MLP neurons of a small language model. Each row is named by its layer, matrix (down: output weights) and neuron, and shows model dimensions 128-255. Each number is 128 + 24 x the weight over its row's rms, rounded and kept within 0 to 255. Numbers have three digits each. A neuron's up and down rows have the sign that makes its largest values positive.
A block is one neuron, or neurons of one layer that tend to fire together. Before each block is what it responds to, as a language model described it from the Wikipedia text at the highest values.

Description: Word-ending pieces, such as
L2.down543:135120147152093153142096178145143123118107135114146131110121092138125109105092148136134110120143171147161120156119142134154133145149113139110141110136106117151166125138127156127118138135139105142172130139157150131161095138087123140101122131133129141128168133165159127195156170155152120141109114132094126165128131154146124141153110118112176107100149146096117111124127150099077135133114

Description: Modifier word-final pieces
L10.down146:104160122123095106124134095182121079118110120125113129112147110129100149152134129150124117123087119091122159178174097169142093138145111090131100095140124160146108160122097131156090115174151104132123130148136129147078135116126101138119167135173092124157153109118137122131128113130179143155149151136105127114134093131183135121110115118138144122150117142130127138116119106141118122153167
L10.down229:104078113127112104112104081137118125077101129104148158130144120111099176086104121119146123135138137140160138135138149082165149106142148175132143151144151080116150119128142114195111115106097137156110134099109103124113155094100122134143169083093129157130112120148150164130109147142143130177117097161155135156101122129101107139094095117108113132081123127131071096159125108148131120118107
L10.down429:151122158122160108110105119145178124126125123172131138128128155136126164157087152124147105168116141135172148131165118138138148154119105112101158126144145144138128110108122107115136099154104120160110143062115114130099106151117146145157079074156158170085116145105128148139125113143165164135100092140112155133064132166118109083156094177101158124119112130132094121136107104141120128136111
L10.down511:094115101120103160137160073137165164131157124121156114138135131115109145124105171140122130150116123101101111121106122138154121082125162133128142164152116118143144150135163120145125147099173139113072147107120150118164095159145144172138142159137122157155159136126119164100138108119124111129154100133161125131136136173105125117154126141125090111103146093139126140131142113115151073148066
L10.down558:103110180121141105133086105148139140101114129132164114085156129113108143087125157131082115130113152136112156119141128195105159101115151154101141159135101144163124108155193114096143146124145177114130113159098116160151132119109161132112157134127134096168108115136137116106139144154152095111114145126128146150153130096140153161128097090123116123141115134095111099135140145162134144123092
L10.down621:148113093162127141142129139106162078133120074112133113112132149125126139146138128158126116130096156173144151117122145118132130145133107122129117109125142109163130138105150150075105136150099115120163149102178124151133150108082127114142115092125162139095129153126111121149113096122154162134117114144167150108126084121118138146102115142126110117113128124083119135119156147077134121137081
L10.down627:157145157172146072151114134157127117162131079139130139137172103152125139116124140084172148127163137107154126081115095085117123154150109080125100106129130135152171119109166165129140114158176147134121096143126176136129113121136113122098198149141096127152118157122124112118138138140115160142138136114101123116169085114139159128128142117132104068104143132122113163141100102144147094114131
L10.down628:124090083148099172141185160080108121099133114122136132116122124140127115098134100139146121111143118136148126112150115135113133155148118127090096159149070165146137100133097163119169128161121173131096107143133117108140097105153098088189124132142105127125120120152078131165105130137157113121089136116112171134150161094146132189151097167185109123121106129131174101103161148168149084118163

Description: Mid-word fragments; his/her
L2.down305:067150135164134127091069138109173125131131115116149125108136142140115108171117107121116129084127176158149133103140194147109129142127149118133151147123099131127118146120128163163120121123107118170123138085127145141124137137090120176087148116147096119128147124113140127114169141145123123130102147135114151120162107135144149114076158091123076111153122124076150127140154120119128154131124

Description: Clause and sentence boundaries
L6.down45:097103118116139194152108128147095117147136135167177083148137120158119140151151143201150116108113161156156158107126098170128127130121110177092086182147147159157135104129152138139093135106096139159082141156139123107114137143143118099121103145144166144157107146178171127131107106100117109108110125118115148131124087118136143084131142142141112149124091135117109091071127149113128083136092
L6.down159:166133167156110121123170096174129124134142089132079135135129164128089134136112158116131099118134097137120127150135114108182118122133107175114126137127109126135135121153145086125118135148149138123096140116129141143157113146142166117073149118093137109124154160140145133140122099131153113100113147167162138173149128127107107108076100091112120116105121152108125138123122154101104159155112
L6.down170:109102116148088124118108160184121093122109117105099122091166156137111155150109090130136132106140084118171145119156146103122099072151130146100100119145129132104117145144141136091114124123112128073133139152113195175144102136158131141133149159197105150129140138100116092100167143101113137106121146149166154132120138136157105108135137123104143090111131102139101155125150129116157143131139
L6.down383:144147140134127111139154136181129088138119110067193108142144157137141110134153113122135110079117091125148144094135123116119128152113131103134152173151139127147135137113128126099153089138127115134141129130116166152106111077144147094122110146150130140160125111140121134149112124132151100129164107160135112149148133119131130110166136107166137131117104091116164106140082121127131137081155
L6.down458:109128145101114112188123154117146130124126125110163132123101137096094101160138116146112108112112109098115137116150125132167145095145159091092141129145171088089095099134175156101086118152162101127156139164141123156080125110159153104159125129084150132121107151125103075073147078151125122144139159132123129146126147109123132117138111133106143060121097124124124111133177174122083122109146
L6.down522:107115126141170111128087168130138128153111155132155147103162113086073142117151184094120122079126102161106118128107086116129093115157129144087125145120116132133124132128082140143156140092158158104126129135150162127155135125105130120106179118155129108151143110153115112064147110144116126144185169118132118144147109108054142110214137122118156151114155109127157140098162123131150131111112
L6.down592:175129097140125134139113144158126136154106127168132102125145151110142109157092125139146170103115122131122121140123162169112085140134112178103164136143122132158127085092108112151095117127120109153144181136161138121186138151137102099087149099132134128125120119153106102146123138169087131111140127113107133141133125123109133116106075094112150098115119132145095108112113148145143103118115
L6.down673:116118160139167125123164116143075108134121132125145132077129169101134145148137156105131147110094144143192138136103133102088113120117118114123170139138169123124132108116113146093103140105095155156112189129093114134170160153121118141116125125105173119124095103087116186117149138117161121095118097103154131139139130090106119133097122113121140103077145094148096136147110125108165130133158

Description: List-joining conjunctions
L10.down17:080116107115126145132122107156143125141157123078120108123123116137122155101108103085149134133141109148078160122137116153116102155138131123130100096111096121118130187115121153148145103107127139108092161113129118141116134141146108156089096153165117128167127145150123152122111145109065189113070128150096141100146096151133174114122138133095102142153145094109129126112085170136082119112131
L10.down35:141128110091085141078119119112133149108089167146158171111121117090126141108128144099129134144117132153130166112104160151145086118122142120185131096155151145173145127111163126062133143091180132091134164115126163160134106116121106153117149135126146152119117127123142092109094131121129137146088119118113128135145151124137117131123133115112134119115153109108107133163120100125140119105109
L10.down67:128121136106087111130130143102129099119113134138125117151116100114138147097138124138077124121169113103117138156101092133147133103178184147129128099087143116096113154141104158140035132107129119105128123135146084130123162076116110161113155128149132144151131104124056071107107109159155109138149164076125090142164146091129118135171105121147106147111121091099138140074121144096133147118116
L10.down211:146123112153112122117138119102146115132147148157128125141124125133108123097135175151116127113150124124083099199146126146148151143133156165125122118130111102106123144161148134150082118103139108103081099127130125130155147124155116132159128102087170170124121134163122169135142097110148114121125126107137112143124123152170124129085184147127129144099114145139097133104127169110144135099116
L10.down285:173148131143152134135131100143159139139160119113173151119129081121127142106112110138104167121145120101092104119141132105172117099134125107112137103173106114116091129114106113116094173138140111105147089149139120092090118141077101151145088107127135086184105102148132154115092127138143176133111146117126109128129139190140136147169163111079139095113130110146103096136135101104141125112107
L10.down327:111099113116080087106139101180150155130144111173139123159124113154141160122137107136159130106123086142140159132154137111140105136139154128127133155125152118124091092150107130117139119121133122141131149122121117144142125152126165158122138128123135085115121141130182138107132165089124123086080123156095139176152107129097140155128107132110156156101150112124118125141124134112099105119112
L10.down375:071100154116124130130061162129134129132109120137163112121149157100127138173097135123105124097130155110100137103162141116121083131120122130112097129132134141132130093117145122090134118129123157084105119101092165148137153144138153120102102142157137164099122114099116114111133136128138172159136128083143127169082136082138120150124140077135106092121179116136132051102130113136110117111090
L10.down633:140181144162095116128103114125117127141147109152152064132132135161114102141123137161096103158161134114099102163157113134141149169106151094163136148145111154113166127122102149118116121129146120183108128155138129132137127139114161172124152123117158146132106134101156135066138120117111175165132133134112135132140130137106117163100151101120114127093151132171147123104122161144145072156119

Description: Sentence-start pronoun "It"
L10.down32:118161128138137172127092127120140128126152133134086123086055130134075124112098120100094135124144160114134103125130171139132130104136122103142107134127131165168168070070118157142148141131146105112130130080129132155144126135140126087104118106127094154115149141128116141092110149120101124131108161156125092137129141136116154131114111088133099130145168132108100097136160160139093113153111
L10.down53:145194130149120145164133137153163126191093147152114143082147141137140138131080117102116128085151130118114143150122104114142181116129170167137152120132119122147161107130106155152115119113129156121097084130155067129136155114117128085115113073141152107109127130124160142146111129102116098163111126121159133132091139109114115056123120089176120149114139123104081110097141151088124083137104
L10.down77:141084113100118143107170122117108127104131117134103155127137111113169135206115109159100123136156188120136114111087115101109144170107150141123139104156150130108120122131125140093132160092158124124142138087090091162074112145169147093111119098108090175117117085139127131149091098112160135109128186138174111137184139120104118122152115102134141155090130104148133131149130149138119116112100
L10.down141:103145116106139170157062119107147097091127120112118120144132157103119087130107120137138171150136138094110191131113147107155200140156187103141152104163176121122104150121108129143132123138113122093125138116104131107150134083121113145150131128120114120139136132115087141074123168117130141118155138151077123107121119134141115116168119129143143088124127138139108171128177095168108111149102
L10.down290:138161080136100138129125120155135144161114123160126134135170088098137137142091132144094099128099122164118127048130126156111111126142114089155137122097108151100144153092114162140127165129082132118136133127116123119116123154122105148157121146129124147130117103146102115081132124177142131162129100102093138118132120116156080114153115067104116137072133137129076164135131124128111150094112
L10.down319:144105116167163119102140136175132154127131121118111108124146128081144172132132145171066156146097136113140126112128166131124095149088182082105161121129091140127111058128139164135118150105159127130139161132103127143121134135123099088141081117121151142105109164126130153144136129120124136098132136180148172086121127134139095142119131152116133125110168128141102112119132162137095132106101
L10.down405:115134123112108175142138097118091074142125112153095123116117149059097110138126126132118142127141107111119093146114172133120143098090130117118168154128117076112084172136135093110103145128098082142124144143125160115110135149127132104137126152162166151097173141162112130149107132117180108152158106153122108143097151135074104098169112171132107112112118127089108116137137146122129091126146
L10.down470:077148191112126130086118114127113110099130158160087096104148161135123097096116145150106109141140136144164103139121136126131117161102116137103133163138093165103126133113167107132113119126118129124082129144059139130096107129094156123138117116103123129140091145102103160155142095150086150115172130129134172133107134139118109163102121149140131134147145123133106153104106164116102177159102

Description: Word-start vowel fragments
L2.down7:103124145069164133139108115152153154131116099120129129159108139120146098122084126134139133136157137110153132102116129128152103104153100119132194145128120143131134109115173144167135145127130131153116143123138139122104092110181150164118154133150129103096125118146157134127124142151114139123131150076103103167151123119138108132126085097099152130173121147118113143145093128172141176097151

Description: Range and clause connectors
L6.down78:130158121146135129128120098138082117147167119115141084125124139153143130107120158073104153112144160154161114104150115144165145102088138122131093115129087152169146131166101162157086107133114073104112104124145098099092118110181080159130135077109107141104113114138145084116130119094109134124149108165115098152081115147124116158135094117140076165147116122144115072096124101131138160163144
L6.down95:120164126115108096144128088146133119129150171142146138111122124130137116185167130120164126127156159136122144121136107134165099104139134185150123139105173166160146121146111124168143155149142102113157164135112124142133076168167111112110130148134116102116167127135120146133145114185117101124110123103108129155130113151110124156081144097166143095155139120130137134154100154167129117113072
L6.down166:126173144098097136138091106118119109080122113153132113126177090174087147139133133114105151134158060109108122159101145091158137186106148112132122112108148108090149134134114156126124129109145134119180153150129141109106136144154157137113102114156128109108120108128144154111147130158137115138117138102133109120133107134158129136146169145122119145137163189140115081132134156144123142156117
L6.down281:125155103115138111105125176122146116138131161068145133114123129156121115104145147105110123116127156175189136138156113129099134167125144105126077165116172104182108117122136143120108123108150137152128139148129170122145096138120121116135106137128108130133140138184120136102070124103145129106127136119128121102152119156145125133135124127146179086083132124154154166085162129185117127111095
L6.down501:119115160137152129173156144117120103121113114139138084117132131136130126093101140112161090137116106142099161137138124100122134101130126116141065142123137162133164089109156125157148125162103112078123109119101088118164105141104129155195126128125077099123148102135129124139120146121110121139161132112056083123157143136108136108089131135109068155101113138155116130163125104125134096125124
L6.down575:143158134143118111150166099139102097138119118157130135140117122141145133127122103146138169128148127081152142116133078127144134129143153158164114095141154116153089136161100118106105098128100102070094136115140147093127114124100100124185110129144134165122099123145170134117112098149159134133114133083134097127139142112129119138145101151127103109107168110137120136160086144144150119125136
L6.down656:147152087118125127121093109098113102155158135184128175131147138157097135153132163137111123115127118161172131140102098137124086099122132127135119139104127124108138113137143153121143161107132173091150113107145113173156099155138128114127074106128106154141108152122098132128131126123121112127106164130121127112151086110131133123142111106184114115107187107119130121132164114121094085132140
L6.down695:134116184119113157132130130150091148142090160158142135130089119123091166160099133144144110111147088107080097149105129096102123106138103131155138138129118103125135119130098113154152163119109124162156157155124175099182165122122143101122053128144135126126149108161125177124108102156112103133122151135111120150142150135099207138104173120107113121102160158084083142124108134144109130094143

Description: Verb inflection endings
L10.down98:140144163120146086115119150144126132093147123128109173103104142140100142126131123135107133108123098116118201143081174097145168132149155133123150109158127124150141126134125182128150050125144149117130112128116118146113146119123121145141144184143107137163146165118144140128128128093128119156121106127143133131143101137114082139115120151116153122126133131102118133128132117149155168135137
L10.down104:150109119129124165125112151154149114093102119110160150100131133128106146121078155133124140124135128135146189117147086111087107164150117133082170111128086104100160147147115134136129134138167124094183097123103132148131127163116094167127135116132145187150113148157162164141144139084128119107159113115127129090162097137060112128166097128156143110138130115116110097140077088150135166128090
L10.down129:113130137168112149138135165153139110153152096146158133114124091143132114151103146089116108114163139165134157140101103122138115106129139118145124067109079113149121107123135131131132107080118138106093124160149194136157136128085136178097106125161151145123096130093116093119174147121119158110127141133127114147123071153087151136133100129164112107158121104167106101122183058092132132136101
L10.down162:144123126162141114140129127139138087141137101138110143116138133136142108125146077095174139109129144124105136141152088177093114113152115123135105118170098111117133138123147105170123168162152104152113113134089064098117135153089103135102105130127131119098145152119117157131187151104151153114156132146136128137127105135083121101177144091121146112148123131127131127190118099097095126175148
L10.down194:157135160093125096108095090150137095152142130113114149139169160187140110131118217182118130106138151165107075129172144119151141107127123097133131127178106143119105116108150135116104137072139130110140104113159148120097125114116130157165124156165153122126160149154139085126142091143120088165088082110117146135112156118156122178160144115143090124145161129143177108156151136130102143151105
L10.down430:077105152177114092149146062127104131096140139079126107121131110142115122114155132124151140144142103159109155147147132127144111117135154143106125113179122144113159121125156133140132096107139138152156112101129126134153130105117139134130134132136136160128129108112102167143121140112109116122146159125146194135126097121155100155100158133139148111153155179139134096089129147112127084120108
L10.down657:142133137130117107120125128119129141125104166172100115119140123073109082147156128161126125098132096141131120103131160137192131189090097142131111098097107106131125100111114180111122122165107132136127095099174151119128118069144092119119132151145143122123108094134138136135157113144172123126124145085117094144086118141155121134136118164157093130154149135123112119129128059147098144132125
L10.down682:087100115147145113126123114099159104107151122097108111102152132103115149164115130122110207141130106123140144121066128131101140120183132128154125160097129107074153126160142153118132091106149150127136150119127106127117119126144116120125136133117163107105156094122156136116112170166078108151147148155137132132114136181132143159173109093096117142107107122130096141125150136107115086133148

Description: Fragments of split words
L6.down5:170142139175139134110134135154107124125109094084145138110107115115152097148129157112145105099111133088171124112120100133155066146131122114141115070104124141096110128094132116125137089106120137123093133125115135149144153120156117148126130106136108127143161134129126116132101112140156092148100116111110091118102114110104102139141107161151156135139114109155163162158150126113114133110123
L6.down54:122086140065113104109096164143108150096091174109152134151151154112113097089095121131116107113156117144144147111164092156113160130083123143121156102088112133120135126159146149096146143164144090108117102120109129148083104158138174114101148134129169135138163149131131108133106135122133118133148160138132083165131130171142134115149127124096063096126112120122097140138109107128157111098149
L6.down57:172099158062144108133121186127122117118093154132153137110146103158138139130163115118150108117139122139100138129151116138152132114123142101128129122103132096146173090129086129139133153118084142131125121151131122185126153096116141101183093181157119139108120117130151098166127144132134147138143122138168126103142124149154125141135133120106089150154154110137094149131167118115086071109143
L6.down233:124131143108123131144146109132141120122140105098189115108141134127160077130099070114121103173095150155134104150163115104138113142103085144160123097114120110100151129126098128104143122141207104133122153127154132134154137069089108119129162125149135148116142182142153131066136174171123142129117154109138160092118117109085158146123111156113156096148144124155110102105110142129097133118146
L6.down240:141115092102105138117122135153131145084140144119087109123097108090080158083127100093137200142164160112088099140059101148125169149122067129126133135092125167131145116107141131118136101118137146139117136121124118115135131137146153120156121112146132133131141079144148102133161089097125168105110097160139168141137140094133114118156097137151133117111074129102115100116107147092111122109125
L6.down332:138104121128113110138148128150130137124114135098150136151093121121150124132098179165087146154102104106109090171088096138136108180122072178132133117138143107154111143137140084092138148110167094179061146128117125135119158125126128081105130131155107129071105117107125138095107150149113106105139131148107149133101113139121138120156087122119149157125134100147128139111107128157148117142125
L6.down410:168158117090146103129115178141129137148149141106145099098120147124095128141135103175182152090105149161122152141116129120151157101146154111109143110064143188140172121127147140128144151127159114105106093127131147125134115081132162128101120109112122150153110115108126152132145133125151155112124132123104182140145106113126117142189095154118162138158124136145115174087129165105114152103141
L6.down466:111099125143129089098139151152141158186178164132131115137105113160147133118126124154160133108099129140143129100151119152104175135108166123126086150093127156133138122169126096094150135120113097113115129116084156092129163112171120067161137167129141119116161200118105104087140153162142141132107122161152101153124156166121122108115164104118120135131099127122109127106148154128164119111127

Description: Word-completing second piece
L2.down682:128118132103137150140126096171118136111134102156145122104097162071134133145126145147098164101071124123184072153151132139178112147142148157105146083120147109138102129113118158100133156102128110148119114129084098142120137172130175088145150141131111134136125152079133119120141103105133133135140182098134155164133150117167144120143131166161136122096144143154157103068118122117079109128155

Description: Sentence-ending periods
L10.down208:140139092120127141160158116142149136148148109126109161137091130146159112153145111182122106111126100121087113124100076139119138165092071122132093178162123148139102149086121124127180160088133111146106123133139111123140093093114120147128114129126159131103150133082133149083122087094104164078136128147129088103149095105142148053094108137104125127129120166131131137161118090102163147114134
L10.down489:084174112124120167129112097072124121124125092148141089137105116108147126131106166124159139149124131128144111105095109133148105112158118171106130129127152104146132088104147147100129170154133169142160098094082140142144145138156080101143142116161119107101107165122095108126117123125119106117143114124120125164138131123146141121110132103105150146141138134114134179117156109119081125071160
L10.down513:125126125127146134096126125118152149139138111130111166129158114087122115133104095114132124123115100082124112131134102119122112122153087155150145089162141149119130113109175153158113084120054152094161168119121101130104176177092173139099148139085132156128084173114117109159170145133153150117117118126108143164099136129135174144164166120114127141147142120137116145088084156109115109130147
L10.down555:150145136135188144155122114144122118094125120130113145109088097148100107113156122138140148162164104136123085156076154174148142150155114127120160114125154097157132116096111089112117117138094114128115107120124136152128173159118136113068118084119160145156097140140098207110113155127183119119121136121143101158134107121127138129091129105133105160125167116129140124110124154110159124132155
L10.down570:059081115119131154120103138116095129161108110089111159116115133146142125132149120128154110144129126137131108145176116100096147105105114107133132107128131115103140098120139143119086150080151140098146154110105167158136185134087118142104103179139157127122146110178087110159129104165116113121111103171124098147093141084093134116165162105117150158104119103098067132142129132099121146138084
L10.down614:111124119114120099122153114144139141146167083170098122109136108134148152116121129122124137133113074125111126127144127141169099148102151128080120173148101126157151151139172147154118098201121159118131131097143127109138126122128150170086129108136093154138130119145118094181135120165183192109149120119115149104118128106170179147116170111144114160142098116094171104108102121119154138138113
L10.down629:122155125166154160173129183150128164110124128109112150132121108132120142154117127144097155091134058145094101125131099149123124162122105091122135166130127094124125117143122122128091142136124136119061123147133181166118113118114156120100160137132116123141084130134088155105147113140133123147117156104135130147146127100098131124136150111102135113127124117136114111177138180124111126125107
L10.down664:102149148108109168099086167113114116166107088136134101122154065138154156142126158099103112122136117122134138164141153171107070124115114139100119084140115117153143145139109131137114122134126144099129072136106129110147112084126168159106130153140106163134090120119123125135156152152148138141108092123147134100077111147115178132149130067134106107097151144119120189123126124112064124086182

Description: Mid-word fragments of common words
L6.down9:112133134111121144105137080132093113154141150139120157161162148113147095177100117122155132114074149112132094116114164117115102127142140133154129108094105116109112166135128128146170113148177104103154147092103098068187123138157132126141147137124100066140115145136150096130090123091112114163132103146135146097145110130147142122129101126104130164138132129093104112159166123156144122133131
L6.down28:161129170180115127118121142104114148132100155155082122098090087115127151124121169129118114148113181087127137129179084119101109091091126128099119149117206156103104143166166090124183136111065094143090099126101146164123112122131130134128131162133114141146130126129117136103069147092125132113125129142114125142161176180125110162122133118123131083116128112124147109097126115128156142122120
L6.down116:133086153139119122141114139200157116150139124130163134110074118126133132123136108112163131155122125139166148130113122098155130096133108103160094139121113164142107131161160129116117145091149108126148158121118128108137137146153141101098115089130145083150115148132100130145120104154152109114141131095127138116186109110144161094141100081181165167099125156153100107160122109106135125151149
L6.down235:104099127143167162134134153092123109088131177126114135129169123150110097113096133156143129097090114165177104085139121085120159112106124145105141143136104117152122138156094178139119146137133152140107113159159128114156138112148176141119112129122104119129121096153140157103120143153144183122122152150133149118128155133150126089150169081097126173118120128115109166112140115138111166112137
L6.down290:138083109129131152128108083149102160152129084130127153108158127108139128084090148114150121112115120101149108112126144108121097106155137120095108105145153090100150144129169145131133121102126104134148125085156181132123129111099170130110158139123113153129119121087106100153128150128120133131186127130125149078140113111144110103125108109156158111116151145126140123129129150128146128140090
L6.down546:103131090144139076137146104146137173136084126095129166116104137136097150107105120112130118134097164146110152133146135106119143127161186098155116149092172116126116165102148124100114134120112104124170125149105123115156171139206124136095142140126125134138148110115083104089137119150160104137131155171108133112122104125104159118128085126132120103121116119169123162114161130153147150139145
L6.down676:138107138090144169125146094126124103159143169166099108147157190100103115120113147101092120120132122119062101121136124087116123164150119137124096133091114107130140154181141174102131157155130115144124091119106101101101131152150176110115098192129119098129101119107100155120118143091104098127112141116175106160157180120159100104115153118156142109134134109121121118114146172132123169158131
L6.down689:149141157083086100148121121127137146157126103107119152087127131113125138106115150098173112092092094159126141117097116153107118113155134125141127118119166118136151075119149116121104144149104068140091109136142127119173101123114089170088109130128104117174103101100111127146117154155111120138134147113125125115143114106138169117153101169213117136125163163096178133142123092136128138143159

Description: Possessive pronoun pieces
L6.down7:117144150130112148140110131120142088142095132123141133065087165108124125122126157119136139108131130098176147105121118124092121118136148127139116131124186100110106083168093151128124130140095120133138127144106132135111148148075142163111082151138086156121142145125127102136161129166117147064142148116135160096141130141103096127131153135150095159145110117151146151114115097124123158071094
L6.down114:129145171118119134127153092100130161151076098133092129129117117127139107126138139121098103129178144110144082115145154104112149122112132129137171119157118104123120105112157135134147144116129162105078119157130160125123111111110121075109138126143141178112162075139061140112129116079105116111132157133133146062156126111129123169126118119144120100171114100111157150127153084141070128158098
L6.down149:147078109134138149109100136130130129152127144091117112169084127111098123118117145111145144159159154102090107141108100087128150095109152161136134107162128139136151131104135128116175108130157096127118119138142139115159136138094162182113143152133094123169067171117135094121120137096103132100138119172105127113141097152064134120103142128159129152107101183120169148111100116160122089129146
L6.down155:121135104164157090135105119053099120138146120111125123119145108110096185168141160143107124114137137145138137131135131123118101142116102114153112145146175112160149128129164135128139116162094142162131162110125197086140123141141129145050135142123115139173157147133135104137121156100133152122115166107102141085156105117107109124132134083107139115139109144107151166083140175140113162146121
L6.down207:146140166145109116130154157133144110131085139149115143088139098147109095137122133161129090167119130138137115124103102131141122121133093125118133136143137153180131177070094073123100159153144060146204071130078151109120125142097138148117120131164101099150086118100089120124122123168113115142096149157132131112113093116120136172121117153141109099153127081112121128119107120129107111129157
L6.down221:201115167112130128126111097146161133180108128114112107097139102158146093160137128157165109144167159175122132150152107119129144128109111088102111126144180085190129149124112119143119169136128104093113116117126152104119123169122112155150123138137152125178122133115149145159147134135147103091140110136122114116116136113136110139169150113196124116132095133083133145132124163089112164156135
L6.down541:107078124099091118144127114109136111139115102150128100092146145100135140101115169109140123126196172136152122128148133092173114154109143100125117125127173121169135092145131150116114125106117109149081104112128119140170102175130135127091110158150138123106135127119140131139098117128140096140167157110105108142124101181107186098192092112118167115089121115131107135118171121139119132101117
L6.down587:111137158127090107141164148097149149138106148106160130146136140134079092123166108125137151167132083180094117140098125105111087141113131081107149127153142128122108144124086131139124152137129152121122105102089102105109141141147153106121164094129133122111128106164135175153079136094154120149127160081116124138151105081155138114141092126124143118142118142171163108136125140099174151154095